Weights of a small transformer language model: 15.8M parameters, 4571 steps.
MLP neurons of a small language model. Each row is named by its layer, matrix (down: output weights) and neuron, and shows model dimensions 128-255. Each number is 500 + 40 x the weight over its row's rms, rounded and kept within 0 to 999. Numbers have three digits each.
A block is one neuron, or neurons of one layer that tend to fire together. Before each block is what it responds to, as a language model described it from the Wikipedia text at the highest values.

Description: Infinitive "to" before verbs
L3.down210:545508509457459484421520502515450481579480504529479425432497447421455425564486516472481488508494498532475463568571534533559550546488535545473515466460527567476549582498469422512454449427523504517461472539496503501510539595466513472516449507432512549461539490471459435448519471501546515541535482469499474497439442495506490508517488520533427473510506490569495503466486453478549542557486
L3.down887:579444484468510417480499524469507391499456500525453441595484532477413448469482505455511490544430601498497527505523514539537442484508504544550589537566470533568474497550480459518498519543474504534457527437572473502482482510439453502493525508506435417473497547441459453437515520527480513536545537540507516529420459483502461522544525553530451446522538470503520552452504588489518410525481
L3.down1103:542556478495544419510481493465414457462534524463504477458496535422438493515396538447458484537507513498545506554595499491538490534538534503521614469498494393469477484565486517583457549535530553527531557565497478467571513540465533423439502509535490546461521511518465474500550460521502525518466440462446533530441525462525513498480416494488527469503476485527438493425500473457432427508522
L3.down1267:529530496458445472470485497494507481518443506497525515528578479550451451484472490532426485512524496501526466513587520446557496485496501464505529523522494424496490534440465491535442474424512497585497521486488456540444498526530481468480443414577482527491553493566435494492600462522485510485512415504548557496483575428505496504493445574575441427507516504537426542496486534537576505536467

Description: Word-start prefix fragments
L7.down783:567466564474514482540549498523535492488533515489512498443483405561478501528518530493455460544513495510478579403461503497517513514509503492514518461485481482520495499573461476527496476477518412448507433550468439551420518521578453513481482519528574494440520476510494482451533483521537571556462513518517497470566570468457483491525489451497467513493494464478494461468487477471467466518505

Description: Preposition-like word starts
L3.down159:509494552553469440510496518471515516542424488495541538483488527477519526491517505414454456510516557497516492457413452490548538511502551428423488460520586512507453466517454560540523536439499467473509449516471431531496509516503589450383477386481483486494487505542423495467555521459458514513602459374523507468512519524385449471511479459459443445481540497413493500465454454410455453494433
L3.down584:543467447474525487570547537554515494585471554531430498559465495533504415621500506508497513439522478561494441460507470540517466460512526534536466486531550525514452511511458474492527513534496564533505500499508506536484513460532473461494539507497456448506507512525475455448537485412438452516484553495538555375455486477561509555541501486449566528520544509542460510566492604508476342490433
L3.down1171:479450524558458528540472538405529508541519494542545528447392460469506459524535533469466564524532426486539445416527492488508525543494478546509500491522500469497471508515515470511467499540434550507489490434546517474469462502421523524528513577508470495426552537513400472462548513472546456525542440501547506455527558514498520506457448572465439497513544560516540560486523442504510512522493
L3.down1195:523538497520413431557525479501525513493509527570595523572398505506537516483551520499537442531477532416527484520506503519422475456483485488514463529514489476508470447536544399531568547523491487490497503466617478550489454513510555444451514494491533524503479520528568536497494506455492512546529520404530511599470460462443493533555555442542586466516556479540513510563425508486515458473520

Description: Verb-piece after subject
L7.down1000:429472503483526438402542528530497551482447555523540515563464485545483570476531440494469577562546553494506554460467521446463493508495524500474481529536528518463466411482507479510486489418537453412564554558459497496553507468512593501517521510595485468526492517548585467508599560538513537505504386497536490431533487550482545515480453523427546444442538555564452538593441511495477500501509

Description: Sports score numbers
L5.down150:525529487495476494517409505520449446491565443594528511536503483506545544514565470425477461508533480543516435551500459533499522398549575545539488510477545537542483480450488544527582468432504458511502475549637507476526473514493479494480489504394514489511480523514525547518586450422507422499516585517489503437539457465527451487481532561530449576519517545492496544454534505526473513503489
L5.down252:464519500564507526474477504543546467543501581450505507524444503516508506523544468418514455408524523403509458473461471455503483535501493491487432498518476425481499415512569568514523524537520482463455485504449501523544434431541515394510438551475603496505459625529529529452489446487463472524474487427507541462547442497545504472516492470433502477550543467540530520477484513522535475468503
L5.down379:547431502496528558511422503510485536425483480471501509477538515461540493451467550538467471514471516484560449497421507519492523500469449502527489428515419505579466446480507484520506481483485499474447510465470516556584527522480437534519496548424462528464479578502462500473516453421436531482438488565541544515528444473592498421466491405522547449527430503487501521550414543519447604456502
L5.down491:562532462524445594398522473570503504487523516400437440486489557458483491476449488504441475499466568500544509550492465570510460494475516575449439543528567494480480511489486503476453541450530543531404484532447573414516530524475491501495477488530458521454483499486459515486582506456469512453501524467489531429496500539518522545491550517489500533528576550502536473515568532497535520495486
L5.down557:475539499532474458524461533554488531510515549462552531498486566551427505459492486549469529527488477524472402499523449438502539506546560540506440474477494467532460500525520516511463509530429503554598542484528532508562446529461463524489444510528452513487518496477509467477524537447507517436446462477522550500515529502498517464442539398493583507543478466567417501610500528497432544478471
L5.down717:532389485497497505517529476469526487515458485485532595444490501469514598549455445534569451529411519450445525552478577417486466505488497494508511526481439563514460429520521555499571559553463528552594498557590484503443478463529509502489435502544492500484596503528477527421520454455490547529484503510518518485511530539575503464494520541511456472451456560474546510538449493489469629566513
L5.down738:482451578445513603535522511497518564500555453440509514569481457578450456578460472466501444499515510482540461564467538471529407485486544420572500443507522467476482495550468435486501569478472528558526512488501506520533562493551485520534394490433446502534547502519470519439573476467506601386508542500505492564545469495392576466467490530533510534478457434528505502533561515466424575448580
L5.down745:511557473580476497544448530506506489483470528488420491549454503575538490511477496492451524518481446473468455454573462474481500512541496462455468520441471499549522581533501510429519525435497589529523483542470528442457429468527430527513531622490497454537496486525508496565565591430507447535512469496539537509492475514490507501486512480504504540494484418532527468505485477499492525500494
L5.down840:511456503483546567511538507528506466490527530522498561487517429607437435406444489479523452493493501437524469505497488505518446444504492429486507465487510532432485433501531513502481483526525537468456525481463486544492485502414527411548468417530541461594410479480430416559510515470498522485531513550492469565556545491569436512517475438454546469587520561551479511477564559531515487486501
L5.down881:545440535510493520513463484490565476531493477543497479505507473525460520481450415498575495517526513423497503425532602480505474545524536486442467587446436509540573530569545453558502506579550545567511483494507521548526465462473477491450510443511433487512573508490523490491476544523545464507467511499613573496487524521461490482492446528447495484537538487521517477541455547464544548516450
L5.down911:491458481579473486531543479538514469473554525418528497453493497549428471557487523448487433489445535430478507477560548478466488515496497516539543383514506513480500439530480464459550469477483490456493512484561509555515444457455450461513526466481476470503508478493521512508535596601508516455501500521560473486514483489559484486514486460422452514527505458494465532464458534488515483453531
L5.down1086:498491503503451421458440469520497486548518543484468528495450522508458520407572533512481486421459566469452527555556438536475428467506527522506508517543496501517472547424524501519475386462472538515506470533521501521550504541502462495476504513553551431533454483462474477511531446533483463473541440476471508488568517528540505490434459561470447486545533527515479540521385474476500537535466
L5.down1253:536542553412560501481528540509472555501511527500487542520512467520522498421515496524569456567543458495493591498559522561488495435547554464472427558475501494491421451453487505493478491474446445504453517542555525514559503464459525451481471453509501482507546532523451500503468507398426515535499492567555491449562563562484477472444518439483550579513477516575514553522474496506496473414473
L5.down1443:497435549484487466535460469559488438477513562598444481480490510503484478506456535465474523499490491440490512502481436543462590515500489466493469566431454497544500473509461584452498537494456533604556573464557469479459540528386521500534490474429503530485529468532491502516496558500500477507527455493500475475460496528514530498531454474483503504533512556480474472531465541473525545525441
L5.down1459:556508452484425516509476479513498471534576514552478543503503545469492589505536515535476478575458456497492546497461455560514500569473536511497526504582460516455507466512565499423592472538529475460481459499434514484443439518524475527454510539458453513542488465468507521532423489509490543547520520537490519540592482537445523514438447488519474492528423534497425488536539474477455495507504
L5.down1529:573421520524538441492508531465495487500499496591505516499558584477537532437478424502499502484507495508538496549520567578515463514482537480515468512469501503474556553620499484545552562565520510474493505494529473521530446456416499485603541553431511497405448434420459479490553492531469471468489472449532443474461515595464473500461541428516491497469493523489496569506540565488504566506506

Description: In and con beginnings
L5.down68:481452529408500389444493537558486554517421444509509501524434465480505511543502455506570482559573472472502513557475527534475468510566517495424520497488540518484503509519519498449561543530493476502546448477573405546505504445478505501526461499522557469559494470499466452491421492518523483518587488489467507473463556517495512458446394576473519474457539602505447537500477469514447514505524
L5.down103:534518573489490519469476537449538489475464557535437501559471492469479499501442531406474563591517487460494480529467497476470468518500506504560438432525469445448540494487571478534493416460436557545510521536509516516519475509537526505495509471538437499473520478552494512462465551460596465433522519514555547585470475440553515495492496490573484513502535498517498396485505487386571498550472
L5.down146:486411509466552464523544562433531532486493494631522451466506433502510480442493517535567568519512442482567523583521478546518511480479455554466532533542439456486477427455407539510522522520503553491479534490516487504524495544558482521388531489514535509509505502512517504499526498458460483500539499489515406487503503565485540508546552487553404493497456513486435492550524492517506479536467
L5.down173:492466462475494490457464486480469467517426550507533532498504401474474594520585418456531525481503488499446522548535508439428515569476476582498506465464512525479439453490499561477470466367568496452504475587416506476496451548443421509450506490495491517474512513567526479529559546521439455475460533463552471563473426539468533399562489451518495553545487485541506553482483472454524547508458
L5.down227:603492507470524437549528494482541495394435484528479510456434479437516471517519510487448452438501615507476428497483524449520555540457486476506523436516486497455457487524559519516473478496503478540504556516438413509533478507417570528436526499551535493427435489517510489497465479505550473521482500403468470543480515510455536478457578419476578537500466538558514545456515524487489506541458
L5.down232:484542487498570504535459538490417502502542527546498433491535512513500495529481524474498469458561504503495530478459480533510542434541509508478462461441535496534472531525427456519499522549568494489534487478443459503519494500488474455483599509465512462464437560483505512519524472527529495498487510550517521488544490537462523543580486537562421448532516533558465477558439602512487520633482
L5.down276:507503524461479415497499543536511537458470459486474545487511501414458569498454516531605402518498498514457526460532497437506506540517520438498476602419474471538459511487529521488486459512502491495454493483535512431488510494497599533545489505545548451515472473426478534511499457455564491506548499443483487486534510437424523535533486540466592556560494480530452460487496449451527521533435
L5.down394:502416526458498509496465532504517483550476491444596510541507470483447495453487493533556547472495504573473485539519560573507529481448509549492535436560369492493475449456559474581531490462508486514494532483548558468484461462467561495488608490589399522516525459536491545527492473491530537575507574453500488443516503468527486564370518451526434508519455538514520495507473506522509460515563
L5.down682:566560565464452507526490534556514507456452499510530501543455471531436444452507532464532467519540503472503570467483531419447597485473523516509526498509546532474435481494523465536636500456496498538481571441517507548489466420457472534524475544487514498478477473493429522508488433466405458518590492507521488460469536514465471504557520484501450502542495526518448398529438497400448436514479
L5.down706:570497530453473475464503514543485435489542521480512480517500448500549526502458489483555455448516470531529516516522506519478448465510499444479534551443460446505544499512520571502468402491447537523508461535450545513442478513515459504526602546544557525516425532491536519539490500480502534513555526466429467554560504514433418472514560477503518454454503477448473526455428473526554490509576
L5.down792:485454480521531466499559502542504515493489505605487543515581532488475556514418485508505505524552545517556521546500517451450482495500461477452551509607516489522505481540529501461559510591482528550545427521508509448503510478462526464478446536500468498457507558575497553415480566510533455529532528523419469539543498475505449484526528429564442476502516539497549515510488549448533527550509
L5.down928:533464541527505496527433560545503490491463543485467472510522491541423499489462484538508483560420492500551422501460536560421465433579466522538516515523580450529490472497472551498487486421462493515512514459509494548488490418545475584457490482525455517496518474430469461535511483540495485512462526477449501553490475481476523553355469566506518509470559467497555518536488517493464531552497
L5.down1328:526499524556466414459620506480478461404483501536527503446539479464479526500541477452489399592524495476515546518472474523502563593520472457479468487517490465461519479478460509439479442520481551485488610462459434523496441509486479525441453546520530527478442529418532508451536486475429513484462540480471482497511440460460466491567505496491475433607546505465558521510464508454534470537480
L5.down1391:476487417475452489475508521562497549599485436481501508480514584497495436516480535504559589577402550502489507511500518501511474511589430552496492493459510504416509562550534485518510470499415463517490584566546516473516524552515472543493485517477501494525431461465535515507522509473486480579452567471507444509514446531472485384491469586488521504572518463482432516481580496531450494522524
L5.down1392:519543453485524421558404507538516504470509469514466535489469513474505505487530569472539503499493529523480510460491405547484494511511527425565567477521507569455438502497551448522530460631447424535407488509529572528533506465522507540509549420549456503539516526477471510505493495495472542511502526497478534534545505510504620501509563494470577498466533515477485511513524471490551522454544
L5.down1455:516505506512519550449532477493483449488528501533571551546505460493470419521552469437518553481516485377502492512471464428477463494506539452494523548554463480538478433598487513445474558434485530510494525555494512545460543501491417519480503500507474542470521500498454470492500548530534493518486443534516477599476526593453500528553475487458545542546543441444473513486540461481545499525504

Description: Main verb after subject
L5.down19:476563494537450472482546525480484545507555480454450493503430502490474466468476529530518569556526438465489513522486447531477485455436503468481500420573438474450550457441466542528457480492474580516573529446463524519514482533433547506502466493522533447544489499524462537516514510523449473532491503529475516537477504494504551510522476495488529525552459542515516548590500489530456463547549
L5.down46:482484449421564474575509524542500486491500521513458468558586470464537487522545461452501592511486497496474503542598500555510532573460539549406518529484465479507526544598478549542463513517495495491411572531576572503494546575478478592592481529554504448478443557433490542556411482471428467536458480472429443541542483477445473494480489392486531497539492496546488526515524551494478470470563
L5.down139:553474529491479535500515444541484437452493462521527484534517509530522541527530507488438474559541498516420502535519525566551512496476486483486511497477492506551541542492473468487522470473488480556478495532448406614447494560473414549522519497563510434517451517502521477517529488553546510520533486556514488504591519525483521504476502511466517543505512576559491471501530526542482503487541
L5.down478:490591577488446454515520451491545487495473544437483479550500494484480473462534520554584545495473504481568589542500538464481552508489475469400468495482499529482522532497433541510515575457396448399440520540482521419514493527427546556571490514503480468484477618526490435506456428509559438467519477531459525511466517453489433530437467475610564514502483422485436459498550442495481466505503
L5.down625:484498504480442613474527538440489448521499544401538479458483468516510483462493474504555581496510496447497454470397544532468476532478451500531555536513464520433465440535458550566468529494445495546452452498549495505484428509558512469544476523446436490472528475467503466520500474484553520457509488448421450490566539519453486502509487536463518485441451539476541465537436527532514492566466
L5.down702:534362547393521532483551526553489418535435461532438523461527534503496502514506454496467527458521471473533503530491507487497490563552509526504546530458501436511513524475521453549468575396432480477462481526482475478407556475502557551410523472480471465455479561558536435516502500463453414506538491495521508516493510513508524474500482521499520528491493455491518452481573531452602575483560
L5.down705:446554550428516492501457483504542529435467480495489506475502498450485487443496517481471526439481413415491467533527545504480534402434418470512526598525526561582455438489476481503510372458483469493460555535544523465442582524529552524480519505501446487533485512543468507462559435439475547575479510526551512440427463490499571486498449441589465440636531555549440443448447544572504509506507
L5.down816:544500558480502540455521405479484559511498490451497512491442497478476539483499540495461500530468539515484522488597488494540434476488584543493508484524491453545488508434500466511465474525485452521482608467526525485496503578435568466545470571444486486492549516453475507472448471443550411514528497487457516583506491503489499458556502523433489547518475497490583502472506478496507509494477
L5.down886:481541446461430505503491519492514448503493549494544531513450529479479549485483551464560477554543547431466514468579518502528492468414444493559542507518513471460452433425510478585555452474554445584500490494529522554402544469525478584514511520492563547473537562595565484421504497560501530551446460572476532466532529514488469491542543513487371506472538495497529509420495555495528549544422
L5.down896:504508502558480470421482534521518429570476481474510524566455527483502428485538480532543558456402526482454476518481527489567520502502529510581550516515527487573450491563495515529467528465463556520498494449549476455522489514488481486516539479497530501484470492531453550496457557480487498508459402476520550455501458480480517479498494530445461531437554491506531425541527489452461517527566
L5.down912:433530492520539497487529489467519563420518517492501413613456544515477498433525526454560520475497568529541485538472399466484500519479452483509479488440488505580578495534514497509577458428556476493530508446519433529491539511516429506546480437381481531467482529461554500521500484580497507519508531534486468511488510554536509534540498457473493447494436370475492560463530473470493431500529
L5.down1041:453458515453562451497504524439490539460435467502551438549514456539515482518466556571494471466545503519495509524453483481468448558456480482455546497521496523529540470500435525499500494461523526506454477522501487466454479518514536520451536482495565498502524473506463467509540483483515496481499493519562509454575542435501474513439532462576551520581479553442506540541514427432474442541486
L5.down1087:474524520460435504494503522566491535512508569432513532382508493443515453474559493517512428493485477522471568510488521518463549516497484537493483530492527534513514524509487555610484508464521497500560491538482576545490437510462506444472480461534467574520469468460476517411558442520490517527471551479501501504432547527493513468543500499529481531475447568479436510510479477543573500457518
L5.down1361:492535548543514457504498500554528493512458415471459457465465523460448447493445532492479526476500547479519505560527452496470565469552578551444468504536560526523493518518455505495497509420525477551498523549544472471522483512489545489447509488490507545458463483523529522541509415477498504484478591453505550506558543458515498507488495595552514496457495539463499567488500449528597495602487
L5.down1381:475527436507537384514486475460440547462467506460564525477417502468506456563488458455518480463555509529475508458485394485521495489499474476425529484499478492509447521475503486490439457552484519545608469435495494508572541452502459476540491485487460491530488472541461477491453477536458520556538511463486473460499430471464501549525541438500439460536498489392535509462518487490458575488482
L5.down1501:536471454500502472474479488459491462523486583579549481541500521476495438443537550504462566487453473517501534490379528527564505482499495534521539517530566473533500479507469480546507517572517498465553547490500527535537525485502506533474529545444524517539482514512500466452509470465461521494484454587555516489394501489442495523452506467541518495467474500571499499453556575487436488481539

Description: Sports text word pieces
L7.down1274:521460453515523466454500502493556534523576517525580491532487557572541475537449490509543481455446527499553540521460544448469531555527494507544532488490460493517494530520541520555484470514528543443502472520471450543475553539504508481469426577479528522540600466500459539472489508542500513475569502527493399542497520564479511486515467451494469483517441543500495469548499569538387549517505

Description: Quantity words after in
L3.down171:510509492465478498499494459433497522481557584473457499537462510496487498493464600511518508425458488443507579469482456512479585476485538496481501500520427521506474370474535460438553417471458514432506483531502494466536517481485512496476484508492547555551510518522495504546418502570571451466522375489517489588449518495518471528467538477554485474536484534460514477574462481474555482493514
L3.down1200:425627501514524362507525575496466545512572502444565488474495536479471490538446506501507503504483553582477508495490505401470543486509483493591525541544470485488508515527500505537553437451592533558526533461582486544459492498485479451527450459471499492456500515506505494392420532476454519545555497498522516488549528519540548574491462494448456479506484558542568491515482555477544484451520
L3.down1381:496528454580459481508456496557600508492470584423599525507531498493543558546471413491584471489427496464530471509495476405477537500503482453471526513479502446470464513603528442490472456457521475583466567491491493439476557456495504530525451521523532423566568562528498552542503479529504519485512509522496489487538509426473488575563477484493477459529549513491493455471484507534499534466510
L3.down1528:483537493445519459451568524519579552433496541431476453516500514455491506552493509490547486450538506461444559570541545542486523534522393477516490504559514494530484512506549546485538426491550541464430498499491486525505501479453534436518521509511477507537554455518532484545506529512530556458531485512451475514531520498462539406518487493550481453502550504572548464506499458434461480513540

Description: Year digits and ranges
L5.down35:555511558489520455460540520503507565439512494485545386531431463467477511562473513507526482580464523524499472498491514463492470489498506531440473540479505496539576456496470498507472510473480501409535589505509421465569458548520482531408445529480631474549465517485544481460529452515454508516467518528457505490431527618501483495438444545507456494419533558458462523494479444467486525564531
L5.down228:489535461533516442421556573477484492527517463441560489442423445539499460479507483523522496536475513484487423542562421486436498526534495514536524461509475486545497524502502441488488471577485649450505481495532534467504479449423591476516515555526479542523475518543493446445482409517503434491527531467547447413533493455435518531505488527417421572480594496570515528442500455541509518518544
L5.down322:465442473478506474427526524440474552520458462549490451557447535550507570468515479497461478485480456448488513555509478626527492545489465475518523532476444561530458490563455459524467505487448423551468552512510459509433463584567562490539479512517530587454546481477462525515507577450476478455445563583563536529533509512527543521444492485429524468464538471479475504564499517501535501537513
L5.down332:493535503511500556550490568514481475511535535515544493505497450490534471535507509480511526545516454540504473488466501500497534444578432471466515525440459532524563497481464435517553520446447464457503506458508480558448484437435564454500492538511497479591518460501498535536492509492513522553477459500541474479472555471468570543494515487478482512485453438484533522536472506506486493492485
L5.down352:487405477484531472520541581516532485541446492493507517523505458499530467516480535484498525580436499527439488506553517473490457459458469403509448418535540553519560489461534501516526503546441530500491530465489511481484486484493505496547581498542474548405543457464493538531524434505512592519497534442512448457533498565416547538480431479488503539445489559560525403462551494502600506525472
L5.down373:517575485491514556406487496546464506528508452512561453452442460465528539495525529555474502495445517536550435492504503490546470491582573507479438483558478472452506490498442384440511497487494411526478483507544465534497510498494501467506436526470486538519446501423524553469434484507496517502522499477470495498474502551438510512485502510493458471476509464526464579490518452457506517472546
L5.down433:488518496493474480473489563455441499509545469571470504443605465509444565427516484484454502517535544522472469490480582540493447479513514485472482494524513501581489517462504514518475595485486508484520553516511534502405456514462447550483480438515481534526521546505529560465436547547465492492517493537522519489486505512515462506540521461561515522475523550524489543513537523508494558485466
L5.down438:559517473522501527498571470479490527519507417485569462478510477494456535512495588455448475522505494520516506496473625572489500528548612503428554550419449490481470463480516470498470484525532469523438536528463514502470476514542494505482461529454562533583478512486541509520468511529571492574481526432520520494480513531536499496421452470571548466410568504498419598447568519530450546508462
L5.down601:497460531550531524543503491545585562525535443503469469467498475486497557475547505474502478503529506502518452493514517569532515519491447495463543458557458499432523485517534464480454520481505503480499489511467574494524554559468566523501529499509578501409528506467486532463503526457491500490478419482455421518544477518490476483509387505545514516521503537483569493525445494431521524468511
L5.down854:523547421484507535516495484443538489528564490455550541509485445475466548509430496546533532490461542499508520539513527486507455540495433493572496464525558517559515432480509530451588463456541454548432556474496536508502573476485568539539493552437567513502499537524541529469535465529509553443468413460484449477454513499530495495494475519579472552438535521436489589462390488452440508476524
L5.down1162:454573496471504456466526547497530496524481497527536482524447451508546446498507504520463492501525524533517466506558467547573504542569533429491458500560473434547518460485480555570488548467513465508464468569462530453531487528445513444447510560488525473488526566496458474443549499514442539474489519494557457431491506529530504454508441544533506509488531477475515544515469428534493537510505
L5.down1166:539420503451501478531401508544501486476527520512525591534497503613499498450502400590558505492537520520558477517564497455450520482498495444404567455514481534473507332540513599421516507496577546453497453454443422500470480494463532478523598519536495438555481460522441509469528463492501474472504495535486473503521542478474507519467522539520520514467488515515465491480477480473483476502524
L5.down1167:461568456488506442487447510533515473496485476526559478480497557546540507493489542516527491470518459448550493460485491421543456483528436485560501533517536529529500554537521453518513517547460472571531403478469557522481498514484534504499576489357507551474472436514498477471505545565543438491566562477501458486386534503551520572490515495530498456494522463511448482453559501512493472458558
L5.down1323:448519573528429510536529557468520464512527480455554474493555529508536446562553494473460493525499482525541566434591496496476523551470529564501540538519508413514460517419527538541484561508519480482461509415534503525505470518469615461592480476512504513440543567481597462545497545527427502447456550512557468536559537539525475479452452467549489483508525507530536556448505563518446458520524
L5.down1390:520506525517455558496548551466483462432506505535555493492443551477477429515549503561464519517501462480516509523486499503561487441485438448490527546575452537500529513540383504432487530526546503518476421484450503552544500526487523548492456460546427541528474506447490496484484501485437492588425524468440454502432502587476519516450558522512496471461464589542574503504473464561491450534420
L5.down1532:499552554516556514462530509497455585530498460551526518471507535566505525540529521532524518478484471515522458464433481570502455433553526509446440543464502495537543533477534568553481523505480532516454461503536488531504581496469466485442528522458471471448520512462532529465557482543508462481532486524573515556471511494510528487458522605519558467491543471577456446461456588400512449487481

Description: Year final digit
L3.down26:465501556450489484471426498588526502451477468526503456491496495514536509494483467470521531496500492435478540465528453452517525514501534548497523497448532527483458592479489535521575531446458457484529529448472456484390484486571481546543442499558527491546515445504547560480498542452489562462512525541558410459442490451503475518487529518502415491529486484485615464483520485474523532480434
L3.down662:481529540492555566485480494496500526483500483554438504473448526516535537464486483445453525544534551478488474515544479535507494487498459470472429540483475469546519467538490501550534448400484492535461501549552433475473514510548617498551458509469517481464535572595494523463563522523456452521461473513455450452537500515457521455440426414434470544514481444487495459494508532443585468583469
L3.down1093:504554469522506514479537419453533460476458485514479484404468474416513467458567514525506496413541475467516494433555529469542547507392446456526517501491474452509486539497552405550448488491568500565445611520500461528468497517503574527453485513476491509501501559520510413500494511507479547439478486468519463515534442480469468506543534468494489478468501509448539446484441502547511497487541
L3.down1293:599533530495542476516492519491502449552505498485503466536426458418467512495577425509503513464502560561447517532527614507513538536474448499497557493522498462445451484524522546520466461501495503549523503492463571517469597472516512486552491416495487469496487495528533534585496508491446514464442466504454481452434486494472505391509491495426478544552558514522478546542522479529446443512507

Description: Final digit of years
L7.down917:473495581464498454523514472523552472534501535488493485516452499563450552504542515462503470502521539518438501471508535507493438559494466480472482502452481535557494439481554552427449497479433466489517441554477520474489541540522487522540523568462463472528536512424494549481498584501438497510537433490446506521549490483461525553502483422472552502468478494468529433519502510489485450505480